Part of a small language model's weights: 7392 steps.
MLP neurons of a small language model. Each row is named by its layer, matrix (up: input weights) and neuron, and shows model dimensions 240-367. Each number is 128 + 32 x the weight over its row's rms, rounded and kept within 0 to 255. Numbers have three digits each.
A block is one neuron, or neurons of one layer that tend to fire together. After each block is what it responds to, as a language model described it from the Wikipedia text at the highest values.

L5.up1489:120012178153107124204153137138152122191131172115110147117136098135126090086150128143113075128113110117111132072092076102111122147128069186153161064130153092143125115119111117197140122164119122113109111113124161097118155097126074127160165135068105031095095067128105139118094113067185094176145102081076092135193131138079099151148130111083124209124175168143133067124156112127135157122092
Table cell openings

L4.up65:136181131131050080164092138191151122121196177105078167128102134179086106134089146149124148124133103134129090156117111123156116089219093125191171128159177097150082135103172113096169138107098168170079106120078167124112167142127097105123149149177138162157181109117100142133137142117086102136137124143165146162122168150095147124062124156109162118136113092134117113132132186155200133117144
L4.up219:093174118089141169142136105146133149107143078146136099145088134175129140088095140140058207142146179101105127114054117118048134100137088140109156154125195140145125127163154072096079162083132143147164080160119122131137144059169120121106125136148125114100187076123077080141107135128153140133137150200093173162121129150116096106169135087100125162136117079085157129154112146126166143127076
L4.up509:125108142132074098152132156173104150163179111135135118114092170110098205110108193060099130139097168131127194127102194111115144114142140059180069071125094074132157113113119138136159079170115067132080113106158146143138116157087098110140092118102123176138153099147140156130159143113171122142132120168202102091132124083129140178143120135111194122138122082140123126166145121131089138136088
L4.up588:073189111129080104179165160149099143151124183186110114066141151088118131068129123100141163131177141095162117122122109074116108082136106152118134199158092130139133157058157078171109109144165147142132124100150060119119168120164124119140134129114183104125140157103107134143137122094146087196123113094134149070111162104114121145118129160112147115169059137176153166114145051084108136160152
L4.up743:120135107147128126120121130100145141143117111166110137121132138131165135157099197171192069157123143112153166133137137122102110115139157110112078119167158119157138111062144119135076100153179130137151158088112156118131078143066109082109064134075119126172132100080088119134111141090056134198167081123166103168099144127106139095148116140063170135130153130148146080137129113163062175126152
L4.up1045:155113128073106097142148084125108127115129169140154105118106145149103164181159128105082137122072113095108053123144141174073153133135094088161154099098164131155171127120099118114094156071127146153124060122159146147108125180127121084133174140133131048174129112129151091105131103128133112084156162124149143112110144116105149136187125140069098090140097179160120166157122138166136119159135
L4.up1054:131179163158090111125161097073129122138120072137120146105124176146155148106122153164146160131130167174093133133069109159109175134156079125096045091174124124129171131129169120170131077139148102168107105113119104118185124114171109111148122117113118096114071095110106140095173095113121085154133121074149135099124148112142134146052125169123178143171107156109123102117116142148128122106159
L4.up1174:117098140110112136088134086084145118143163176117112114100116140148148102102135145093065110103162134121123181088127121063137118121167041039151198119160128111150132157122146141167138113132108163114074151126088138077115079150123137123130104125138098142180093177105192097119130114154125117144135124140166121098132121123108118100116120092112075137093171181082118115157144102129153140190092
L4.up1305:133145110183171127170116148112131139124105165113062086088155105163114087082092143103153121098080162117118190129112108109073065129101102078084132104181155177126058144081094089140107093204117080167070055106136081114166114154089119112111139126214125177130136184110077139155124124141098090135131164101161119097113094106197143111134124095128096128142213163108142160157143058123168135182130
L4.up1466:126119084154149126116070107135111159107173184146094123133140108071181125121159062117070116133156116151095090124092129097128146147131097102115101139069102124144078127167139079105142164115096112079113064120116191082152068126174143120110115111152117121095121153177121125164239117092121158132125137112117155133199123141147137171154133136116151127107154048134117155105094096151133138103153
L4.up1545:119068126035133124121097095209147116111105127119113098068098165126126116192098104155080086132168125142105101138088183075099152134134097181197100088140134119157114111155162070158173119042103101046083106101113168104156162098120109120101145106097163130112144202123093175123164117097113120072125138173114130109058142156136189180172130176133138150125097124133121170123084159135098141166061
L4.up1636:149174173143113118165152082164130130129139060159120160118183147128105116132189085161138145115101196169073124158132115114126083111083092169177114095136138175138153173147111129141120130155148112166105170124092098145070112085167114110153112130117196142133116117157130078130164036109110113105135175116153176131152089163119146107103126144074109104192073115139104143158122155135100134085155
L4.up1906:073187149134049070103028184135096100122159120135143131070076059120119139157175124087149133110129173177100082145127133127122187121144111158160074101147109108150128130154130076132111119117122138112114098080124140190162170123135131108142193134151139184098133143103154135155103159113097122137148109088235151113187094093153185121100128207112115164126100151158132197114106141191165131128176
L4.up1908:079144125153117146123093102076114123119132072143140170102098146098118128138140158131136072135140082128174172135160141104105115169121064102152178156118122115146124126138150119112120138150084098128121113183103140133110131161144080109129123135115064204162120176059142153128092163114101152108149118196189113140155173108153172146127127132135127223136149161104130150131141160157104122155065
L4.up1989:131168159121106074157103109126139125048092090152177100121079126091163151104174129144184125133092121062103096164138146064097154146124139127158196149120127141136113143100213123098130113083135174125156149120129082100123116138168154109124059133102133111102175084159157087108159191098091081096139131150111082076142165161110148114117121132165175137101185104174163116118158152162141122138116
L4.up2004:126182119161051039130074187104149136116121111136073054109117090158125111135170137170065140132149117073131117130109128111218071108120085130134095076132130091177095156120173177111092164147116081120189129138168137134138119150166094120103123118133104092161128161173155138123122157077117125120133102159136147195139174094032180142105137104147141145069096072137104143128076151152172134136146
Table and list cell openers

L5.up1312:110107169153190094196170147124145123230158108078121112120141139139091114115135112131114103149143072145115093133117136048176067135104101138087108132141111130103127125171083107143115139111151126117153137124152162140097154134123148102067119123084149088235144134115107184154110122129090178092147126079142124125143145180136102119170138137092132110111104095114133147145143145158157101142038
Foreign name fragments

L4.up58:126097121115129099123063117133130138093054126145133144108095124177128106144139129150097056128181137100115202141157152166140174130122149145127094096139183153105169138172131073127117140117151118131133134160104156133135170115141130067137109135179135119182109117121173107117139138140145133141186063168109135110136108134113158096067112174123119109158102134118119070132101103144146094096144
L4.up125:138168138150198057105129128104098137128132127126099094125139115142078092101143147100110131102201104082107104117108148120104143157084106052091120125159116147104136126143115118141151127145164128211138096097114123120145136141124140060101195089092123092135097187094115175160114112174154090126194144118170186073125081122100150142207107088088205128136090091124136142117068146116118125101146
L4.up171:106144116136140072135194143161107124095190122098152143118107121139075177090115174086137042109157134074189108139072098083066120130121092166161111136166099144118081086086142105168128122127138126119095120142119188073170132171149136097090087126099145112159155182105178119169107194155154140179172075115108110166168113175137115107137115113145109158113136198127161138140180129092131146114180
L4.up176:114170150085122108151107096104079148092113099175120104090151100135092161131052136132137081143110113125068146166100140092101154128108149077136095091120114121119104110080156152123142087122173120139132128067060176110155060161094090065126200110137066117129125108188154148159109130226130134182192140156144122102097092144078168120127115124101138055145117119148133135142163155159135120182090
L4.up390:097128066105154139116132123084145130187156158128156161097109121077097172154147121179106104131140082155177132136108132114146144175138124094134118103141132182123126142073039146140124189116121164141078096118068131142156133140145116107132146118110184108147111145129182163135128164148181094095152121162109091112160127135127139141081120137188134139105146155157102123137146177079115082105097
L4.up505:119090162115089121085146164141134123104111078138133134140091101132159093141098109130116096139145094232096119133124160169119215155120121084183147131102199026121160128133108212108150145130184133130091079134086147164138188198133116114077086140072109192120123175097146129157076161111084136155150124086185100130141147176152147162107118109189112148173167129132146111105078131122099162180100
L4.up600:126119079110139183101198146133128139116180106140128109119132144145153103096087093139111122107122057097169167142194080158124091091073170123110120131091152179127114104106105132108118102155139164200089122061112076085128146140122105111120108119090094140132134092087152174119109083132125109097147135209185101147127100076152182095128120149118133146141119116128198111112146193101131153120130
L4.up754:075129099115172118191134194138117125143146137112127086111090105189069176125119149120113079134121131145086137082088132067126133097133095110125126131138108104079184149189047142122186153098167191148214115114155157149111186141134104049130186103120178086077128085119119144119117172158130119215197101090162070114165113154097171166190105125086124092104104098140155170143091174129094102108153
L4.up1076:139147081112070104131106151143093126163160154105139131088089130105094159138120082102165120128069131170118142106118100130136132122145108143147065091146165106139119116147121150092053127093104139142040098131073114139163122145179181122095154138146137164128121108122159112157102127133145104126135155136165131173138108099118139162122124085169125169187177132110115090123105135131128159098114
L4.up1114:156126162073175114119177178142080145102111109119129136094146160114181119156076123153140139125142120136120136110181092131076120130144125146170155175172093150114114142145113187103156133141132138128170088155119124093127170243176114082088155102137136085162074067106115086113108125190043128169184109108190073138073138159135130137103106132087083156192114141153187099136172102132070121150073
L4.up1128:139119122133134172076153173128094123110143074142135146116090133159118101147087124076133126121131162146166065134170118137172194099122201130155135094193121145107121106067087117151102149143151105134149133058138113111132133126060089108115090117150113147159135168121122139121129208114095067123172133063151152149218153139117144063147104078132187102163171161114219181176178091154100140130137
L4.up1138:124206090132075107100129164121101134145062164135066161153121112119100103173144071092107051117142104158073132117085101051124136107060112164119131140109162149125124129169069155097189059080145135170101060187141143094096167181119109090120176145160067188120128166160053112133104115090102203103168110153153143132197107133187112185119123088106131117124141128116127175164138108086104125117078
L4.up1177:118175137116132160104118153143089126089151129127061108133127051187145179076080128116130140115116086125158140110139190127112108103148103097132149113160108113145156105160138141140151147105190166179174084114099159085115201181137053087132124092161127173200164116116078127154102176197055144174162139084188158097172106135179143151109123153186128177111160145158168092138162104137124127070130
L4.up1262:098133160142136188136117128110111137133159127143133107126113134110125072137139189142116091119140133122179212134153160164110120109113121111129134134188161137097152125141082103099087153066162176117125104092103186129123179111102147058134097125179108149189130122111124157117123146114152156128201153147188093186150166117064138103199120153136152125127075132099082086171121120156096137127053
L4.up2131:123175089189122078124119160147078108100132127121103093114152107124137127173105113134172118130129208111087111128121099112158156145104119153144051144119186110128094174131151085171068160096143109169115074150121149129132177150138088123144154127147129121134175141085162125115171114110080143096145118143084117181143117049127174160105123144193124103162144154115124110145131146064240086122154
L4.up2293:124130126126142174093107147088167153080123117123137164155099125212183100108102152095135083122195053075130095160151108176130080168131138093121178084123172134130100129123180150149139095189231108079115082086116117132145170111171163113093108101119127073144092091115158098136136113100106107086144076174121146141199119168103068107085121138161174129129110137138158070145105150102146128146144
Mid-name word fragments

L5.up983:079108105149109105101145111087137095098182089078137082158137183110180125162106143159149145123159106096108100152200162153187164099124152103206179151147187126038192138177142149143122106163092191186076092166117076145141131084100150098105157136094149150149133152130116161093099134131075151094199171155140155113171078174137111153140119118125129196100087097145202124146141113158107149151147
Sports/election record fragments

L7.up1384:146165154163133114219075087123132109209146131157176110142096118118100114127139179099094144130128098127181036105108114146131158057100086044161092110070135108161122180126136126100215091144152164108052157047101127120135106135104146115127179120161209166107179079076123136182116100144066136106114082115146106136079133121189134220084119173094091118153119127138166205178126128094150109131067
L7.up1407:142159058144156103169157177098169119091105083103142073145135122117085083133182085105109163115089177100149099143071104070043155184109179114088118081100184127105142141173166111136094191106131135099131086138077139176159083104124135108138169141164204166119090109092083106085099144155103185111124087131198046149153123165098102169150125106137122112178155089126142112086104117140110125081171
L7.up1589:103106108139128083131142191108155109160130180136169134050179124157057096106121071106139125156113110165127193159170141133134119143097160111120098164135114136143173120048106106146085121115160122128134167110103100160117158110156157137191107139135129132161128140125064155143057143108137148130120127125180112122103137102132173150094129097083108121144148215133138119135155167113169136100179
L7.up2052:149133131138135155176174164087131132187082128151112120140080148155119138149091124170135172135091128127137089139123093191085093199134135161103127134159172142087154141098172139169125148117186156104097103136127156129128144090195131118139127131134210133196146084112174139113142152160138164131129128044199080145141096153179131125104124159109113140153175127148138073145135142111104143129137
Biography lead break

L4.up102:147058186156143128145116095134173123141133151188128086145144148118123103202124079176118052136126126116099147145081116178130114164104126183139153148131105178107098120117128121130151154122102120109127134113082122142140100066103074149119109111126097103133112195112145159107111108122087174130127165170157101140181097116080119070076119135104147155082179078147129146108146113137144134174133
L4.up281:163116108090130151100179106116125121122102140161116180108101129117104101177178131083095127140084136120154118126151111095131174083128133146100146150164107119116109137100082182110087134148154141097159117151090114076147091132120117139174163121175119134163133119079126152104154144163133099130140176092042170094142151146160120125105118142113162139092156100172109177114152087133110129128136
L4.up464:121165174133058161083150111120083138166156077114136150143073103058174101168125112116157109135109074081144150118112173078090150144122091171191123114110142187118185128148132149125115073155155127140041133156127121100127113179156137125029117141098159122061125139118137136146044125187181115169140174126088217088143082102137170141152120115121094088110158152133095151140129099079047096127172
L4.up558:151086109076173136135150145156126135170194119124099147155159089127089151155180132097109125144188139102120120113104141098142081121120092171110160115096104159120117115110093164155091165136224132099160103068053072140143154122125127119141141134172081111138159126142123115153152141108137183121144193153159167166150048142099099079113118134106166084120243144149121099106115135140112091110118
L4.up570:147089095178092107096109130134132113124128113104094154131095130047159085121105146119178133139130123122113110111164169115148112143124155088139129193130126097101105107109189177158156140135146125087109134130115110110125172090098141135152152136177076108132116113127100155111152130126168187084138143146106138096098170170129086186122122134072164151079164110141097121117106085038202075136131
L4.up662:147054149080085140125159158130114128166100150112155110108062085146100117169131147117150108099116129118155128106130157102155098179119132179130155114172100155104076092074098126130066154052175149127167109145092109074133217120154172120101099117128135131173140152145107112127102166111118180120168141126089125091134110192098098092138120145125119169080119109133108120135103173117085115212158
L4.up686:069110099168145143132099108087108128167145108139160176106139132116076100123146158125109114105069101108091148090137081166096114125157158135160098191138141055099089187130112207131118148139155121067107136114118133162142172174198153132086084135174086146078120141137196163181123060113146115159148112101106163146105132083153081150107120173094126117214116154193104132137077123074138105154096
L4.up982:176146099109133153114140089151078128062154094116119168124107171060078168169123109145156174119113134148129120170144144079141117099131151144107165145145137130118091144115093104114180120073135099129141176087087057110097159094156083120125130136114138102075167128090106124139109116101114112044144138122122109175114125187139082162050121142110126177154138112143166223101127122105149124185181
L4.up1182:161129106137148186147154081120114130160117122131085084150126065139067158160100123124106150113127081131188121147154142182090151145107097218121107142134133148106113167125102196131108134173175087105172089088178126098176113184124136129098103133145178122126125113152095148132084157150146098099136116085067115132132081076082139115141119115069079119131149143083076098156062118151141117149167
L4.up1277:132148089084137161064168087107136122145123099138168090151077100192152152137187182131134089119126110075116110105156044168089130092097134198143179143151137131121152108121126152147155123130172120087057163140152143098127115106109112121117133111126138165141119071144088063105149154157109062108141144084141132136199153120151073117116119116082118132072118169130098144150136108122155118152134
L4.up1535:114111149111121163141097142108135113130104124149096121092150075130120160090092108149094154129105151148153165162116157091177130171141121152087142133097180090102099128130140173123160161125127116111122096215112143137148128148131176138108143125138098128188144099058103116157118137153082098173132162175141135101128127084171142136129124126113073119132178101144080201120111077125111143126080
L4.up1549:113174190116091127087094151184127127169060126151153136115142160149130136162122145138136121112163129180158101171128134145135170121159120149089147179135068104109058140098149140120137111199133094178174106106117108087131189087106164153147168102093166082031161138141133131116174085113080151080134110074022163112169096169112093131144128124059114192135149091129047182144145131148087131134130
L4.up1643:103136111098143097049153123096177137111089120085097160134134088169075130117140161115087119114118113115112114079099120102130120113123126073115152130168098134124146151070126168063137110087143124133116068131151112097089156191077148139146098131135130146156112175155153176095054148051114155060140116134112127180176164127119143132166125116157082152140127141102137125153129140190088123130145
L4.up1671:133181142139114137107110111137092113126148091099197175089153139120129148192127093125096105118094123137141163089138162070112156134070091102123145110165168161120141137164071096128081184105193117036105106177117115084141070204128165106158164107184201190137163144054129114144171133174136120170174151068147102205158141154109124120121109130089043143129192134121099092163079086125093087148130
L4.up1821:090060157124139114144140135149158108164145096159083134119146073057158160171104140156123083120093156143162093140118127128159189113094108153130134137127140062108161135122181153142093094118121125104161136154098147118180133163129092134151175142138106134155132090071129148145103135099180089110137179121102092147094078113105152082163117172099131120146184168097139120120136091104171126150142
L4.up1903:116177158120134134110195137100144111108129047173114183154142111131155100143167091161143140134108171129123028151126123187122164133121150162128153143145112067114107134105115122144132030152105149117148160102156186137061146210126146129116130138102121159076113143125123108134092110141116160113141163042044200155112081173141091142111125135121202125136110183111077167134103100089108200191120
Word-initial name fragments

L7.up169:165101152142142159167205149113123131064108108105134106130123130139067122083125092101144096134151152048127155070129131140130133079108149163172135063103160115163107128130149125104147127118122131097177100079077083123095102189152139123163117118155112159127126111126165141091177128136137098168123076111078156137169088111187084179111132109205137076120095125188119133114159197135093129145064
L7.up884:138182157090182157120143097107103136127147201127072072137129195141148226141142132140164135145153124062063124116172138054070163070201144096143166160152079140134136123160134113139154114085149084115143116082112186172148113105109141158137173119179088183104092108074091142092120186114125112153123081176152097113073100204151163168103112120109125076127182100187131142165143145134117123143141
L7.up909:153068136137085161206154163115109135130141101106111154117194114116139087184176132155128138155097116148141102113099105124077119117140126084092072134115126137152123139078113171121143125132112104110097098072103161144100144082125167123193117125090147123112167073106143052100110129100094126087121067137131150118079050069172067170075124122100109082122162132094151131162097061098103169145097
L7.up2292:171165091079126164082134078089139125153129140139098210165154121110099094103117061104082133143139166117169112167101068108130131123096154167104122136147140173127156098108181100093113157111143069107094103082139118142118097115078131067082208137181148128156150090133060100157131123113185124129130144149130174130127094146152104168129141122104142109101098093150150134112142164089143133143128
Word-initial capital B

L7.up840:074125147177084118134132119198106133055104167136151174174120133126144109069156094130106135133104148151168122122165091080145155145231144126119111135141125090187103140141078108124152079160124157102181140101159131056116116152151152176078138112124135157198134136107148069168115095153073133172143198117155056151111168149117156143075133154121075127102111139130173145140141084057099116116123
L7.up864:124120083079125137145039174183154138138112209162168172142063103128138175169158149120109076142095160121134127109140091140150132130173104120123190140114170105117139104103107145120117071104163133153144138117110091126157074128073127105100143123060135122094180061096170106098113120163084160109136136150141077079157080115114160098078121181123091119169119142149094120115139090134124160196156
L7.up1446:174130123109134136126217106133118116123165123084133127076117082115105121188147081115143158139148099133131147152024086104093125140115174117121075146116132092097127161103115078118167096164178199129136114156160166139090098137127193128104160110111181125090116183131104107139109163080117146114119052144102123073166095113165147120109146159070123066129169146127176133123113152193171164167127
L7.up1463:117192072169050133085145132171124142111109133118136116186110099103114134158139068130142197098138159086108183186128125085140136104153121105109125162107131137148138169157131075154108167094078117131146157121128172143087076108143154143137166112171128187147132074150106046133107090139115157160123127102088130181184153081173107132111123129090152142152162101110117097109158098153153185082169
Name fragments and table cells

L7.up235:178121143157118191154209157172151129112108069155122123116108165062118161177134178125152110144144120153075131161084102116144092113136147118135119132116166171141147128130090090140080141058070178108152093123131136163130161103057102119166080114122145171129093123094145094100163141131142123115115098122101122148099104092109090117179106082158123146086180189148135097114118022055126133115143
L7.up312:150120097150054174131159203157096104000163092121096167136168111115089136157103200179142168145178143161087125095082128109159112134141168092107192140136107115125155151129148154172170145171129167159136074042086111115135136145155163097186162102152139145140094088078146138142104136111152130102116093162105152121086095096203079107147131116144121129132129159192101071125109097174041146072136
L7.up956:125101059095149134114148134132162149135081139156102164119146132114119160133122088091160096093086141156147105154176135090075127118119168166104173131128163150121080158137081138125125150194069183141122085131139073108151120143098147148155124113107136164133090154098102138150078093141175121089133171194150118112155091176140129087167130072108120159169116080146110152140136103111091161141118
L7.up2044:165122161121119130156157165100121130160033147154115110109165140115146143150113118106122149176119119142147123105084078142081183098153098145162125135148123152152201130152145056164164140164162081172103139130100142180119147137158049085117179125108139162145111133139055060138109172114119161153132136143148093097114099161085131177144145154187110109136152156081179105131094155113149189113130
Capital J in names

L4.up55:124107213087092091118149152131113136115107156117104080097201109080121083134129072103121171111113116165128113128174161077161167118158066153113116096154115125105103144135105157124092081128107144074138122161091124086164095118112175159109197137212101101080154150120032078102138093056153122123103154118190183168112119149106122137137135141164126142080111089137132126117091152076153132188182
L4.up260:138151076118105116096138183137126115117160085099143163171171116133157115172117096083103119123111148143110113165077072111096151137103108135070090135040102125101093131119122142100129143131077146087115160110084137071088136146119165138109079124076162121082078181095103163137135146083114152140116133079086119151120143105177125079080135157108151092168126127076080142116105139118164101157107
L4.up297:129113148087116061135156061111164114143096108130137142131128115178215137110136121107106140153141198167182098082131163128118077115132175080075101148175139117114144120104098119119117129112106080119149141084131166106156140088158142134137159157133141093136112149097112139092135128127065133109126105086145175155117167123185174102110131122155195120092138122114149106131112128052191103148155
L4.up329:143080102118158069127106125103125121143180126088144121097114116138118090175127094086109126132132135092092154078129145126137152133082131166118116102094118174111108102174110134156170129107112122098184113138055101061158064119158132134132149142224141162142162161109105132187143143150184172117121145151163114136124094155115120112089125206113088068093144122176131175121121079143148085083078
L4.up349:129111106117109059127111139159143118117165145166117170132127177159161125139123132133133131129135137107107105109084109084126102123147172099119190135161095177109127109119141145172161090160114096153104126107061156146167119160111109123154157117102122112075125164077161194132095099146100150112117131175154122119132065143122139104151124176148161117148131112107179100166138150061144102141106
L4.up565:058192170121067125087106134097061137093113112133158190113141123141162137085095087098104234127147212122146113122136123105135115090166042103107133142157091112104143164120136089122099170084102125164159122157085073120101096074131148153171119119138075109098102136098095126114061146147130128127120108084115179143135132137117105114134131151209165146158159084104086109121114167092090136106139
L4.up575:142172077151123145153076132113070110150104109125206116125227142095151085134074114154099162135128141053119148162050124081131129121113182155109157093169136118115082149141127100135137118128135101112111110157133142128150048193085149170168092123101170144145155164128089150146122117115118154131103145048098183177104096154151130169087143110120169196172140102146088146137192129128056096171157
L4.up579:145166176157125172112096137094140116184099072130132129093170168133237170165126156114145126112090169172187203153131153145118147132110120082145054109136063138111115175082141154144058092150095126162105133154136124114138122124136112134088085141088114086110115118187091142146081142091098093158127174143171095097049134114153136140162130084107158130092122168090169161144120128180130112132130
L4.up1085:114133081110189090177177082090137143105140078188159106121092102036174136109126072125110159144152115152127175126219168131157099063129184142110190114128137201102172111119063147142142104116126102126182125066150156137152169150182111123131096133112148129132066102173112145100139166132159088119128160141136102123150139124124079132129126111121113103160131119069185177088118125050138158123147
L4.up1226:136203171154142156155142114143083110146149198091062174138058130177105149114105102113163118138173150129122105122098113092071128092080131121112078089134120168095168122098172058107136082124138103051103143147165141182148163157123118125050171142076096074137104152116133115109145140139123124143122075157156132142125147142157104129109129045155139111105122111158162107163116117095126078093098
L4.up1274:113090152156073115071079102113058143080068128146152064102141168117127071143171070127171156125085160148063167096103163106136089123119127088154148127082116079103129187121174070128126158081110084091138124065061130091088131092150187139102101149123094138088168163107092048153130098109141123068125185143152145153101089076082110141123129187131131147136114112088105177116114133163175084119118
L4.up1419:129160085147122129094176125118095122148174111123109081126152122156100143098077131140111148140117181081145130157114099120077035151131123086189121160132146132104105147137122133166144168138133113131160137072179087123072096181150156147074194130142157145086163154104134069135119087146139154128112200086145128075101091064071072128149135102120116061107150110111063109132161123115089118091140
L4.up1528:069127097108146155152136160109127128104134067090127084127160128154109007149135141079171138114121098172136131152147140152141129131092153178148148144109116102111139122150119144154166159086157057124118147118135097138101152073109136128123142133152176194150080161074107159167099144142120062103126084168155150143119084064091085106115126130155148127154111158125158170121111131124148124143193
L4.up1958:152162127117140141125132171160138127081170117075134120169121174148150118132104113170082154136096141102106101157042115093105151092148184116123168143134113206104137157142094121133144118088161124105115135081158082106086117141106065126113126126140166147139105143168059104126087168155103157136119222059172137134093168122153117121142135124142123063201087076088146089167174073085145116143152
L4.up1997:143154107116132131168118097136159134151098158146123165130108087140202125113119170162142128107165133111140131161056128069132107100150117133116202185135083110092145119076201142160119125144112086082153248172167075149079115075106120174138137164118161157137075160140126130135128136140161141106102182113121139127099149122124109076153133102118164104119182132081152129168116083137118112145131
L4.up2085:108127091144207147142148114202108125143105043151092113124150054116183143151110123086150134149156146159122140155132143086180085078103185147145120151110145140116176146172097116163102106118111148112095108051102092192197158118140134127130167129137141131130160087152066131139120150079119160137125169147132148180107079132116137083150127154212156113128116148106116129101115150084155140105161
Possessive pronouns before nouns